{"num_attention_heads": 4, "num_key_value_heads": 4, "head_dim": 64, "vocab_size": 1285, "norm_place": "pre", "init": "uniform", "init_std_qkv": 0.0236, "init_std_o": 0.0, "optimizer": "adamw", "learning_rate": 0.00142, "weight_decay": 0.21, "max_seq_len": 384, "dataset": "wikipedia_en"}
MLP neurons of a small language model. Each row is named by its layer, matrix (gate and up: input weights; down: output weights) and neuron, and shows model dimensions 160-223. Each number is 200 + 20 x the weight over its row's rms, rounded and kept within 0 to 999. A neuron's up and down rows have the sign that makes its largest values positive.
Before each neuron's rows, "fires on" lists the tokens most often at its 100 highest values on Wikipedia text that the model never trained on. A number after a token or word is its count.

fires on: "r" 32, "l" 14, "ed" 6, "c" 5, "ch" 4
L10.gate241,212,198,205,228,227,181,225,217,236,222,208,224,205,200,185,199,217,155,186,210,203,200,191,232,198,209,207,195,192,193,168,230,217,186,198,219,182,178,155,189,203,185,231,237,198,183,161,208,208,193,165,231,226,225,176,196,185,200,217,177,195,166,189,219
L10.up241,188,207,170,218,212,226,220,181,216,222,183,180,191,162,183,201,214,212,192,196,206,192,163,212,184,219,200,217,203,247,216,217,185,180,194,179,190,218,206,184,188,220,214,162,185,180,228,179,200,229,195,238,231,195,204,200,199,215,195,191,222,131,176,191
L10.down241,189,223,205,190,170,169,210,169,169,193,213,172,206,208,183,181,191,184,169,204,185,202,198,216,182,214,226,211,201,210,196,183,190,219,176,177,168,203,220,189,202,196,210,186,185,212,210,224,204,218,161,200,206,200,250,165,182,185,199,203,182,199,221,189

fires on: "le" 23, "ert" 7, "ent" 7, "ict" 6, "er" 6, "or" 6
L7.gate226,176,224,179,210,231,219,223,203,190,209,202,193,202,175,200,176,185,185,187,184,207,233,211,213,203,141,195,181,198,197,205,178,241,188,210,248,203,180,199,212,179,183,218,176,173,213,157,250,184,202,192,185,208,222,152,191,201,177,193,223,198,200,179,182
L7.up226,235,226,189,195,228,183,203,234,191,206,204,224,221,179,171,209,179,190,209,178,255,186,195,179,196,189,200,181,181,234,183,154,211,203,203,207,209,183,191,203,181,195,224,171,211,216,215,217,213,175,204,170,182,222,189,192,198,215,209,183,225,197,218,179
L7.down226,224,238,185,180,155,183,169,198,196,197,200,202,202,198,187,229,244,181,216,198,214,196,221,172,147,197,191,221,173,237,185,167,177,218,229,169,205,249,200,195,197,232,247,183,198,203,198,174,205,197,224,220,170,174,181,203,180,225,213,189,224,186,225,175

fires on: "ly" 27, " also" 10, "ely" 7, "est" 5, "0" 5
L10.gate160,198,236,199,201,219,248,174,199,225,193,225,161,177,174,196,229,202,208,166,214,159,212,174,176,154,185,191,209,216,210,196,214,221,177,153,187,208,189,195,218,234,215,225,207,202,214,200,215,204,222,213,217,209,214,154,189,195,183,181,194,149,223,205,219
L10.up160,172,214,196,220,222,202,187,206,185,185,207,195,197,156,229,200,236,190,218,232,199,236,185,174,208,204,209,209,226,223,219,183,169,203,192,205,179,189,192,212,180,207,239,187,209,214,239,188,214,231,206,208,221,229,181,200,193,204,194,186,181,200,195,178
L10.down160,187,184,216,250,164,177,201,216,202,212,192,192,210,203,185,173,244,198,215,191,196,194,188,194,206,181,187,200,223,188,184,187,222,219,225,192,176,202,199,223,181,195,209,227,190,205,189,202,234,192,195,180,178,197,199,224,228,210,213,231,208,211,208,213

fires on: "est" 73, "ce" 17
L7.gate400,192,218,236,213,189,234,214,168,226,171,236,192,179,187,239,211,224,164,191,217,181,210,189,197,211,182,195,210,209,187,238,216,196,198,186,209,214,192,201,192,239,164,217,195,154,236,203,195,205,205,198,222,220,176,171,165,227,187,187,192,207,204,195,212
L7.up400,226,191,204,191,177,224,193,197,195,121,209,180,164,183,212,213,177,181,180,198,197,208,182,208,208,219,195,196,176,213,248,208,191,204,180,202,234,151,180,187,214,192,252,219,190,233,201,213,201,157,222,218,204,206,197,167,221,191,206,166,215,195,190,159
L7.down400,203,211,208,203,207,194,210,194,197,191,228,208,222,198,245,198,222,211,178,192,209,208,194,197,190,190,181,192,226,202,200,208,228,181,197,212,194,220,220,226,232,179,208,201,231,166,174,191,234,195,201,192,184,179,207,202,179,183,200,217,188,214,188,229

fires on: " sh" 31, "n" 16, "m" 15, "l" 8, "c" 5, "en" 5
L10.gate959,180,187,191,217,199,197,236,152,214,215,197,168,193,184,192,185,223,199,206,180,214,186,187,193,173,197,221,236,199,189,205,234,188,191,215,191,192,203,165,172,224,197,208,173,154,199,219,238,200,228,178,226,220,197,217,194,176,204,205,210,189,205,151,221
L10.up959,221,171,215,224,202,177,223,172,209,194,218,192,164,193,198,185,177,222,213,209,218,207,190,215,159,215,215,203,204,220,234,184,220,198,163,215,194,202,199,219,229,199,217,219,195,190,201,196,195,199,234,205,203,209,201,234,211,226,156,182,199,202,183,201
L10.down959,206,185,184,170,201,189,196,199,218,227,177,169,162,213,211,168,217,227,212,225,202,210,174,189,193,213,224,188,193,229,190,226,147,222,187,184,213,234,206,195,229,215,197,195,173,188,207,206,198,208,187,180,191,157,216,198,169,237,242,202,215,223,207,186

fires on: "x" 30, "om" 15, "est" 9
L5.gate269,194,207,191,220,177,211,182,199,178,209,217,176,206,180,215,224,199,174,185,248,179,204,152,180,181,179,201,242,189,216,193,206,201,208,225,211,197,207,184,224,236,198,163,189,219,186,189,185,188,197,197,217,178,178,202,188,207,207,132,174,166,224,218,210
L5.up269,158,230,224,191,211,213,189,216,224,176,217,146,242,180,225,234,216,196,194,189,179,178,190,196,188,180,194,204,150,192,241,197,175,229,203,188,252,180,202,188,214,198,209,189,185,213,201,233,196,205,172,193,177,197,188,198,214,199,201,223,213,204,184,177
L5.down269,192,241,223,199,169,176,188,204,195,190,205,207,208,223,226,209,219,216,214,193,200,147,202,203,189,198,206,192,229,250,207,201,165,186,187,192,184,198,177,222,246,167,187,241,195,193,181,200,229,169,191,192,193,171,195,215,203,205,205,202,223,204,225,194

fires on: "y" 15, "ward" 14, "anc" 10, "ction" 8, "omin" 8, "a" 8
L5.gate400,206,222,202,227,170,182,217,195,177,142,162,179,174,189,226,175,182,209,227,183,174,187,177,188,194,208,203,204,193,197,217,253,161,193,198,225,157,169,229,186,191,203,242,198,169,210,195,200,189,205,238,181,205,166,204,200,187,190,190,202,221,194,202,218
L5.up400,222,235,248,209,206,199,219,219,194,170,211,222,205,235,213,224,206,217,189,182,201,205,187,205,172,245,190,209,180,198,193,170,224,180,187,205,206,126,224,179,207,188,233,184,196,208,234,175,217,204,211,208,241,203,222,197,220,238,187,203,198,208,233,168
L5.down400,191,224,216,187,167,204,202,211,200,220,208,226,199,215,191,203,221,159,186,179,182,199,233,188,241,195,193,208,205,240,195,166,214,202,175,206,219,201,196,205,190,181,178,191,228,215,166,207,174,201,170,236,210,207,216,134,232,200,215,186,196,211,229,190

fires on: "in" 29, "erson" 12, "on" 9, "y" 9, "L" 6, "ay" 4
L7.gate846,184,233,211,185,167,192,150,217,163,166,246,210,209,211,201,183,147,203,210,236,165,209,196,208,170,205,182,209,175,189,199,198,214,201,259,245,184,205,228,195,206,207,182,195,170,199,208,203,204,198,207,201,189,191,203,199,203,219,176,152,210,179,213,219
L7.up846,227,259,216,202,182,191,172,204,182,220,176,228,176,235,203,195,184,162,207,218,184,223,201,218,175,205,192,190,186,191,209,206,182,194,231,183,198,201,252,191,210,226,169,196,227,211,219,205,196,174,183,197,197,176,224,245,218,234,201,172,186,190,198,219
L7.down846,189,208,216,210,207,206,214,158,200,185,168,200,210,207,213,206,230,151,166,159,238,184,209,200,221,208,234,190,210,182,202,214,181,229,151,212,199,180,197,221,162,206,203,219,190,194,206,188,216,202,195,193,193,200,190,207,182,169,208,238,193,214,217,191

fires on: "M" 67, " m" 32
L2.gate583,195,181,168,198,204,170,222,171,235,176,224,221,176,182,222,162,183,221,221,217,229,208,223,174,165,189,183,198,231,179,185,205,208,195,217,217,208,249,183,191,172,199,214,227,164,170,236,194,196,168,158,187,194,206,207,205,191,214,185,220,163,221,209,200
L2.up583,197,209,203,219,189,181,208,185,189,176,201,196,158,185,223,206,171,167,198,181,197,181,168,179,180,193,184,183,197,209,201,188,205,220,169,215,219,212,188,226,200,216,223,204,218,187,210,215,213,182,163,164,206,208,196,186,182,244,176,200,191,197,206,202
L2.down583,196,201,201,183,245,223,221,196,202,210,202,262,197,213,224,187,193,218,312,191,235,180,220,170,143,163,183,211,177,195,212,203,199,204,232,204,166,217,222,177,201,201,165,240,187,183,216,186,201,210,212,207,195,211,224,179,234,207,187,214,174,207,194,218

fires on: "ra" 29, "est" 17, "le" 5
L9.gate183,183,212,211,233,184,191,200,184,206,217,210,203,208,181,211,215,201,176,175,206,184,203,199,187,230,153,205,158,236,189,186,231,180,213,181,208,185,169,175,205,204,176,217,204,188,232,182,188,198,199,202,201,173,160,181,173,187,188,230,213,192,150,209,218
L9.up183,224,191,207,209,193,208,179,169,225,196,194,179,154,214,205,175,192,177,198,237,244,191,225,242,225,193,214,200,191,182,201,206,201,217,210,194,232,190,172,197,188,196,207,202,217,214,240,207,194,190,184,200,215,208,204,180,179,199,185,172,210,182,225,210
L9.down183,189,216,219,195,196,239,196,186,244,198,211,215,192,195,161,177,186,188,193,230,200,230,215,219,179,169,197,203,214,189,203,205,222,205,198,166,193,188,220,162,189,215,218,179,202,213,183,199,182,186,215,196,216,210,189,190,216,192,201,227,226,192,202,196

fires on: "r" 44, "y" 26, "re" 4
L7.gate163,198,229,204,240,186,206,190,226,184,199,174,186,188,191,186,156,209,169,198,195,186,234,163,206,199,180,220,181,205,207,206,231,216,189,205,238,172,210,203,180,213,214,189,214,201,188,203,175,191,230,189,192,186,164,222,199,197,204,178,188,244,206,191,207
L7.up163,233,237,217,186,208,166,236,180,170,208,225,227,198,198,205,202,200,166,206,207,226,204,191,192,182,169,202,221,174,194,221,217,213,203,189,213,175,157,228,218,199,220,194,187,207,190,204,181,203,210,193,202,208,176,200,186,179,199,187,195,187,192,188,222
L7.down163,174,198,189,211,228,212,192,185,196,205,190,178,211,195,199,208,215,177,187,200,219,147,199,205,234,212,194,212,186,210,189,204,212,207,183,165,224,197,169,209,219,159,209,222,229,202,200,211,189,180,177,206,200,200,220,206,180,193,237,227,215,183,193,176

fires on: " not" 68, " en" 8, "j" 5
L2.gate802,173,191,201,190,214,204,182,229,190,184,235,196,201,174,185,201,188,219,215,225,193,224,173,195,203,194,205,210,255,221,216,188,190,186,231,236,211,188,177,213,199,201,198,189,192,210,192,215,203,197,180,209,229,207,204,161,178,238,173,177,205,201,219,187
L2.up802,203,191,248,199,177,205,206,149,235,199,189,205,205,210,188,226,208,193,202,242,200,190,185,213,177,210,216,198,255,212,179,227,211,213,244,226,217,214,163,193,205,216,185,184,170,224,219,210,221,175,210,197,216,158,234,203,176,214,183,184,195,184,181,199
L2.down802,188,186,205,162,201,203,172,188,198,211,184,190,219,200,195,198,175,257,183,169,192,196,201,216,207,231,197,208,208,184,186,183,196,188,192,208,191,242,209,209,219,191,189,197,245,184,187,232,184,215,189,227,168,180,213,230,216,180,230,234,190,199,159,186

fires on: "v" 20, "ge" 13, "est" 10, "ol" 9, "ern" 8, "ar" 7
L7.gate97,198,203,220,239,206,229,192,198,211,159,187,212,190,169,229,217,182,175,188,224,185,190,180,194,222,195,211,211,223,197,185,227,179,202,187,222,201,194,181,231,226,203,188,217,189,220,185,192,171,186,176,195,207,203,164,160,200,222,178,194,198,171,192,234
L7.up97,224,174,178,209,226,218,207,195,190,188,207,227,195,227,201,212,217,200,216,206,197,170,183,203,194,190,204,185,218,202,184,213,155,209,205,185,227,190,209,233,223,224,195,178,183,242,169,174,188,180,185,205,209,202,210,188,181,199,204,185,199,172,191,184
L7.down97,201,205,200,187,238,220,203,199,230,191,250,181,193,219,205,190,182,199,147,166,215,176,211,240,192,157,179,191,198,161,170,189,198,187,212,156,166,225,222,167,230,214,219,203,239,191,195,200,219,224,216,202,204,191,231,218,222,223,202,237,247,181,185,189

fires on: "ust" 17, "re" 15, "in" 9, "ay" 9, "und" 9
L5.gate579,210,178,183,218,201,196,166,208,206,196,233,211,159,239,206,214,192,209,196,222,167,181,195,206,200,175,222,222,217,192,211,178,161,203,240,217,198,185,214,186,223,221,206,226,185,162,186,220,236,159,198,213,217,183,200,178,185,241,183,199,198,164,228,211
L5.up579,201,218,139,184,175,190,184,198,195,207,191,201,179,243,200,200,214,200,218,177,201,219,204,219,188,174,205,192,209,208,210,213,226,189,258,219,186,209,212,196,225,170,202,206,200,186,163,190,190,210,189,190,200,232,208,190,186,212,213,198,215,203,199,188
L5.down579,177,194,232,199,200,188,196,189,212,185,212,202,184,185,204,223,197,192,197,189,170,238,193,186,205,173,168,187,243,189,214,215,186,223,196,218,216,188,215,182,227,221,195,177,189,214,227,162,192,197,220,197,195,166,199,226,226,189,188,197,206,196,187,227

fires on: " un" 37, "t" 17, " Un" 17, " ent" 8, "ft" 5
L7.gate663,192,224,225,210,199,181,208,194,154,163,225,207,204,204,205,183,181,218,210,200,222,224,202,190,181,188,194,192,179,197,201,194,180,198,181,220,189,215,196,213,226,179,192,169,186,179,193,200,186,225,171,210,215,181,178,226,168,191,185,198,215,169,192,243
L7.up663,200,165,248,236,184,235,186,203,217,202,223,200,166,225,185,210,184,201,212,199,190,177,177,177,187,190,228,211,212,232,203,188,204,211,194,214,193,222,170,220,204,159,198,179,188,196,199,230,194,203,223,177,189,223,203,244,206,187,195,178,217,179,216,213
L7.down663,191,213,190,217,201,157,210,210,152,175,168,210,214,217,211,194,210,218,245,181,198,190,222,177,189,196,175,205,193,184,237,218,211,228,251,225,185,197,217,197,197,238,193,222,193,203,191,206,225,210,210,180,200,212,183,218,168,199,217,200,196,227,160,211

fires on: "/" 63, "om" 10, " g" 7
L2.gate439,192,199,211,185,209,208,186,211,180,209,204,186,211,209,194,187,177,212,201,215,197,168,223,186,181,208,183,168,190,176,181,218,201,227,223,216,187,209,210,192,206,217,205,212,188,209,179,211,174,196,211,205,187,179,170,193,189,190,219,223,198,221,225,190
L2.up439,175,222,205,220,173,216,256,175,191,216,236,206,211,217,160,206,212,219,208,209,230,195,244,194,177,200,215,193,218,155,199,215,171,213,224,196,203,196,214,196,194,178,204,185,235,219,207,194,199,228,202,239,171,192,211,208,193,213,169,196,194,230,184,188
L2.down439,188,205,199,212,221,207,195,169,208,195,213,171,180,214,197,176,215,235,195,206,199,196,237,207,215,183,231,201,208,173,208,215,199,217,244,181,245,240,224,175,207,223,181,210,209,216,182,181,212,168,199,172,202,200,192,192,238,188,216,188,210,189,194,148

fires on: " m" 87, "M" 13
L2.gate948,209,204,216,200,218,185,189,186,211,181,198,216,186,184,215,180,177,192,209,182,195,185,184,190,174,188,190,215,184,201,159,169,205,219,233,191,198,224,179,208,211,187,195,194,179,203,206,228,197,183,180,181,201,229,196,211,170,197,224,207,185,217,163,182
L2.up948,196,200,212,231,199,169,204,172,207,143,178,204,167,189,203,171,180,194,203,207,184,195,144,202,197,189,200,184,219,208,187,185,171,219,208,197,204,207,177,222,168,208,203,191,206,187,210,198,200,200,191,183,187,186,200,203,163,214,225,213,202,204,199,193
L2.down948,186,207,201,194,239,212,205,191,221,198,201,236,200,198,227,179,208,190,298,206,226,174,214,180,147,159,210,215,191,196,201,212,201,198,235,205,166,223,221,172,207,198,170,203,190,186,228,182,200,187,184,200,215,202,209,193,239,213,182,206,179,199,185,211

fires on: "-" 59, "en" 10, "y" 6, "ton" 5
L2.gate871,190,169,211,184,197,191,209,213,230,204,207,202,185,212,192,222,203,184,201,178,199,225,178,199,224,191,207,177,220,200,214,188,225,174,190,187,213,206,201,200,218,202,213,229,186,201,178,207,163,243,161,218,192,192,160,220,227,243,173,196,217,190,172,174
L2.up871,193,202,217,187,189,196,239,213,229,195,256,174,229,215,192,178,212,191,183,198,216,194,198,214,181,202,201,174,223,200,221,190,201,207,221,210,206,191,196,224,188,204,229,220,213,181,194,178,222,222,250,174,232,194,222,198,193,186,184,183,204,166,209,140
L2.down871,222,195,183,183,229,168,197,240,222,170,198,165,164,202,189,213,202,174,270,214,164,198,240,199,191,216,162,195,173,196,221,233,174,195,231,188,245,217,182,229,182,183,216,162,222,218,220,216,191,207,174,166,226,205,211,165,197,209,206,207,209,193,196,179

fires on: "ary" 24, "ah" 21, "ore" 19, "K" 12, "re" 6
L4.gate903,209,205,215,222,191,212,188,204,192,170,204,190,200,213,172,196,175,176,193,202,171,210,182,228,184,161,171,159,184,164,208,229,211,220,206,254,157,228,149,215,197,245,170,217,209,185,174,187,185,202,232,183,195,187,212,167,211,241,190,238,185,190,215,189
L4.up903,213,213,220,191,230,181,229,173,148,200,225,197,159,234,196,176,206,199,184,222,197,202,219,221,192,226,169,149,186,166,233,214,167,191,208,223,188,179,216,214,226,249,210,218,182,207,194,199,201,192,216,166,203,187,188,200,224,223,220,213,208,194,217,222
L4.down903,198,200,215,193,169,173,190,186,181,192,194,175,198,200,205,218,192,202,169,164,213,212,224,210,236,199,210,197,226,189,194,171,186,183,152,213,207,188,177,209,188,183,211,229,238,249,192,227,177,208,223,187,191,190,193,221,151,219,193,199,220,220,196,182

fires on: "," 36, "ough" 10, "ome" 7, "ther" 6, "al" 5, "4," 5
L9.gate263,161,214,177,199,193,166,187,182,212,210,204,214,221,210,202,199,165,213,206,199,197,209,160,186,223,191,199,179,217,224,182,225,195,158,207,199,158,229,208,191,219,192,211,202,187,184,170,218,197,196,200,234,223,222,146,214,205,228,214,202,169,185,230,235
L9.up263,141,198,199,218,205,216,201,220,181,252,202,219,221,194,204,231,199,239,188,192,224,243,186,227,213,182,208,184,234,238,192,186,174,173,218,191,203,198,196,209,235,186,239,170,182,223,201,214,203,187,205,212,216,218,192,182,197,250,213,176,189,205,197,202
L9.down263,208,211,222,200,213,219,209,211,212,211,206,209,205,227,207,176,195,198,137,183,201,218,175,205,215,231,243,158,192,245,168,197,209,181,188,191,206,201,180,200,152,195,224,230,174,200,224,181,191,199,173,176,209,206,223,172,220,195,222,214,180,208,163,190

fires on: " Un" 41, "U" 31, " un" 22, "ion" 4
L4.gate446,195,187,198,209,188,207,199,201,196,178,192,208,206,205,237,176,214,179,193,243,233,230,157,193,217,210,214,196,201,166,178,220,211,198,174,212,185,227,165,199,238,214,202,169,163,161,189,225,171,204,208,213,205,183,179,205,198,142,192,203,210,207,203,211
L4.up446,210,179,192,215,159,180,222,234,217,176,218,199,183,202,221,171,173,200,231,202,234,201,163,179,205,173,180,193,203,206,174,245,196,213,233,218,229,200,187,209,207,215,177,215,220,184,187,179,166,220,222,214,228,208,193,219,184,198,180,196,190,231,187,196
L4.down446,185,178,190,190,232,192,193,179,175,199,208,216,192,266,208,182,175,208,271,177,206,226,191,179,200,188,219,199,219,179,196,208,191,203,213,193,197,215,202,191,197,236,188,193,194,189,173,193,178,214,193,153,168,201,198,228,185,196,169,213,170,232,175,172

fires on: " S" 96, " s" 4
L2.gate359,204,220,194,181,187,160,214,166,204,213,213,218,203,179,163,167,197,174,219,193,242,203,180,159,166,172,174,188,190,203,210,186,193,174,193,205,200,218,214,221,208,210,201,199,170,189,168,194,208,224,206,209,196,210,220,212,223,203,224,229,177,202,192,192
L2.up359,173,189,184,207,188,196,167,203,234,222,179,237,189,163,191,177,182,208,210,197,218,212,178,180,178,160,187,211,204,232,193,199,213,198,176,218,215,239,208,184,197,194,230,199,210,222,161,177,192,239,206,190,199,210,197,214,218,217,227,198,167,174,201,197
L2.down359,230,215,183,182,215,207,180,189,182,187,214,161,197,207,171,166,193,189,329,223,233,209,224,210,188,201,203,187,189,192,209,202,207,190,204,189,196,208,190,159,189,223,202,225,188,163,187,211,166,195,214,206,200,229,236,220,191,210,194,216,191,183,199,201

fires on: "ject" 20, "and" 15, "ctor" 8, "ity" 7, "ig" 6
L9.gate440,192,199,180,209,168,245,209,195,165,189,206,197,202,191,224,183,179,220,184,194,222,202,218,178,163,198,194,179,191,182,181,189,191,188,230,219,171,227,205,184,191,198,175,207,197,199,189,196,168,224,212,208,221,183,200,173,192,204,186,166,168,197,227,230
L9.up440,193,211,226,181,210,172,210,220,195,161,204,231,217,199,217,172,231,207,186,194,197,191,190,226,231,190,193,166,177,162,217,196,187,189,218,182,175,229,215,192,197,236,152,202,213,196,222,202,199,192,221,215,199,174,234,228,203,193,173,202,230,189,227,167
L9.down440,214,178,181,208,218,198,202,205,203,191,159,205,203,221,232,219,201,197,202,210,243,199,206,238,218,184,211,234,216,193,212,214,162,194,188,224,185,203,202,175,214,235,185,189,187,154,206,181,197,205,218,192,196,201,201,200,204,217,218,235,221,176,203,187

fires on: "er" 13, "as" 9, "ot" 9, "is" 7, "mer" 7, "or" 6
L10.gate66,194,191,183,197,210,195,185,224,196,186,197,201,232,228,159,215,184,193,183,215,181,219,208,246,201,170,198,200,157,208,222,215,174,200,189,231,180,199,184,211,255,177,201,199,179,208,183,209,195,216,189,190,206,187,207,214,230,215,228,172,177,220,207,210
L10.up66,183,201,191,195,207,212,210,261,201,247,222,186,205,197,152,212,231,183,211,158,201,199,173,151,178,200,198,199,201,234,182,183,198,154,211,217,192,182,220,201,190,176,194,193,205,216,206,186,208,184,218,202,192,207,195,241,190,220,277,204,168,208,174,224
L10.down66,208,194,208,199,173,167,212,185,198,186,183,165,193,184,209,176,198,199,195,220,179,170,195,199,220,228,222,216,181,247,218,185,225,234,245,173,174,244,223,198,211,206,226,248,189,182,226,186,177,178,229,198,170,179,193,221,184,157,213,223,220,172,212,197

fires on: ".1" 21, "–1" 13, ".3" 12, ".7" 10, "–2" 9
L4.gate39,173,162,192,212,181,221,187,214,210,190,164,213,192,176,204,203,175,225,201,192,223,214,216,174,165,177,181,214,208,201,138,223,189,195,207,199,216,208,220,186,166,221,187,207,195,216,203,221,199,162,237,165,195,179,176,233,167,240,185,256,207,216,186,184
L4.up39,148,192,222,205,198,167,192,234,191,236,175,191,187,165,199,212,183,218,199,212,206,226,191,207,211,181,191,201,216,226,229,215,215,196,229,210,211,218,188,217,200,169,186,238,136,221,228,207,200,172,200,190,192,233,206,199,198,220,220,192,216,204,149,190
L4.down39,210,166,165,221,150,225,175,188,199,197,203,243,205,212,220,201,172,216,214,191,215,191,217,147,163,187,205,245,212,202,173,210,184,191,175,202,190,201,229,194,192,197,179,190,178,177,190,210,218,216,223,174,232,157,190,197,221,211,222,219,192,227,220,181

fires on: "land" 18, "l" 15, " York" 11, " N" 10, "N" 8, "om" 7
L4.gate991,158,202,204,239,210,211,188,191,219,174,228,222,185,197,170,176,201,220,193,205,205,210,193,180,180,190,215,201,202,188,200,205,210,203,214,217,177,199,194,230,178,206,180,180,180,216,212,205,190,198,219,237,205,217,185,190,212,205,175,170,204,207,207,202
L4.up991,185,187,187,197,160,205,249,178,237,183,202,191,211,223,185,233,209,192,212,182,216,188,209,177,156,182,190,186,213,145,208,231,189,176,202,201,199,167,192,196,196,229,178,198,179,174,212,149,192,209,226,199,207,221,187,185,196,204,193,190,183,214,196,179
L4.down991,184,190,216,188,217,207,237,208,186,195,186,190,216,207,219,235,197,205,241,206,220,196,222,198,200,205,214,203,233,164,196,214,195,185,216,205,221,180,227,191,206,224,186,207,197,208,207,202,195,194,188,181,207,173,190,215,224,208,232,225,184,221,230,176

fires on: " m" 87, "M" 13
L5.gate676,180,201,187,222,208,183,212,230,258,191,184,214,187,151,204,173,191,221,195,239,211,186,194,174,177,175,167,236,236,188,181,221,187,209,203,213,180,218,170,193,196,184,226,219,159,154,233,181,178,194,196,212,201,177,206,213,183,196,206,223,203,222,178,238
L5.up676,217,218,191,187,204,173,168,210,210,178,196,225,180,176,186,198,186,218,201,201,189,184,204,188,212,179,189,202,204,221,178,187,195,226,213,220,186,212,190,220,163,199,222,231,210,171,223,184,196,164,196,202,197,189,193,162,184,193,222,195,193,213,195,174
L5.down676,169,186,218,168,229,224,220,213,206,213,202,226,198,216,244,184,201,217,284,194,223,186,216,181,140,175,200,223,194,206,182,233,178,197,214,189,193,220,217,187,200,211,175,227,168,177,231,197,211,211,201,191,188,216,209,194,225,203,196,220,183,197,207,212

fires on: "s" 39, "er" 12, "ch" 11, "es" 5, "hed" 4, "ed" 4
L10.gate777,200,185,184,199,185,163,224,201,220,194,227,175,162,178,173,166,231,189,215,213,199,179,197,250,191,207,186,170,198,190,204,231,222,177,183,196,193,206,214,174,194,200,224,209,196,206,202,227,184,178,205,237,229,207,191,197,159,202,186,155,219,196,189,188
L10.up777,219,226,227,221,171,214,218,207,204,215,214,203,219,183,197,226,189,196,207,214,235,213,186,151,198,236,205,224,257,203,219,199,195,203,181,200,234,169,195,204,221,199,226,201,193,185,216,186,214,190,194,199,223,223,167,199,234,249,151,173,227,177,211,213
L10.down777,193,186,223,188,209,172,198,195,210,162,197,176,182,204,202,176,212,212,237,216,198,201,187,227,198,197,206,197,193,187,212,230,222,197,177,190,197,196,189,205,211,196,175,228,193,186,192,227,210,219,222,198,155,202,222,211,159,174,199,207,231,223,188,183

fires on: "ar" 21, "r" 20, "a" 18, "or" 7, "ff" 5, "er" 5
L7.gate253,198,224,236,199,174,220,187,209,191,186,214,167,162,138,198,174,187,178,196,200,231,216,181,205,190,201,251,256,179,200,182,237,169,210,178,256,185,188,197,183,226,201,180,167,188,223,221,188,196,196,213,205,211,187,173,179,175,205,198,197,214,226,204,234
L7.up253,166,189,203,191,203,187,211,195,179,179,225,217,241,191,222,187,217,192,210,217,265,190,216,177,213,207,183,203,194,216,231,231,177,185,164,211,182,173,183,164,181,223,159,183,199,199,206,174,200,170,178,179,214,171,198,214,205,185,216,181,226,192,182,230
L7.down253,204,189,183,179,206,228,218,198,161,235,183,204,174,236,216,179,200,194,209,158,174,206,202,173,197,223,197,176,182,249,209,210,203,182,206,187,227,194,195,178,221,216,180,208,222,169,208,240,186,149,166,227,187,192,217,228,213,194,224,210,162,186,195,212

fires on: "–1" 34, ".1" 25, ".0" 18, "ouse" 8, ".2" 6, " -" 4
L2.gate356,179,189,213,201,195,187,192,195,195,235,175,227,177,197,214,214,177,170,189,238,191,198,208,213,209,214,224,188,211,169,183,224,222,192,200,226,221,169,203,187,209,171,198,205,166,177,211,223,185,156,211,190,173,201,201,217,210,242,212,220,196,205,173,220
L2.up356,192,197,226,223,193,195,184,237,187,225,187,191,178,206,175,225,182,179,201,224,204,227,203,188,211,191,200,221,226,192,222,210,191,218,227,199,178,241,168,192,162,203,195,226,159,224,215,176,201,191,213,207,205,179,182,210,207,216,201,202,205,215,176,222
L2.down356,200,169,174,226,182,188,131,164,190,205,203,203,181,228,227,218,176,165,257,187,209,177,184,192,211,199,209,205,206,225,198,198,181,195,171,232,184,186,222,221,198,187,179,204,221,204,197,186,219,181,215,165,208,195,180,195,175,183,222,218,204,201,223,171

fires on: " m" 63, " S" 37
L2.gate489,189,203,195,198,194,216,194,180,206,188,223,228,162,185,219,225,195,234,210,197,224,187,180,166,165,168,198,152,195,225,183,187,190,182,211,201,165,222,202,185,167,206,195,216,210,172,213,185,188,240,205,219,194,173,230,197,195,215,187,250,140,209,220,179
L2.up489,172,206,177,212,183,207,174,171,218,190,185,228,195,179,213,200,194,173,199,213,208,216,160,157,181,182,190,200,227,219,180,195,190,219,187,205,218,225,168,211,181,219,171,187,218,205,175,205,205,200,200,167,173,171,194,202,186,235,194,201,169,197,196,163
L2.down489,194,217,187,200,222,213,193,206,194,185,216,237,196,205,203,194,192,209,335,205,233,177,216,205,164,177,212,169,161,185,204,203,209,185,225,217,175,213,195,163,179,228,199,210,198,157,232,191,184,204,213,207,184,226,252,206,212,216,194,205,188,198,206,223

fires on: " g" 37, "g" 26, " r" 4, "ot" 4
L10.gate691,165,202,230,257,197,215,200,211,203,183,197,204,223,205,201,174,191,169,196,216,208,170,225,189,189,175,203,218,198,174,191,233,222,188,233,206,229,221,173,217,213,178,187,224,206,213,213,218,157,204,235,204,199,188,172,189,219,179,193,210,195,185,238,197
L10.up691,159,183,229,196,191,207,192,215,187,191,224,208,218,211,218,186,166,221,187,175,229,188,228,185,189,171,189,179,204,183,149,224,218,199,196,213,228,227,177,174,203,189,198,199,202,240,220,205,171,201,211,244,223,191,184,212,191,214,196,171,178,204,234,207
L10.down691,179,172,208,169,228,165,204,182,204,184,220,194,180,223,201,179,220,204,168,217,218,177,241,190,188,174,226,221,207,152,202,166,218,222,190,221,211,237,207,174,179,204,217,198,197,213,198,178,198,213,233,174,192,197,187,186,203,179,203,186,210,166,176,232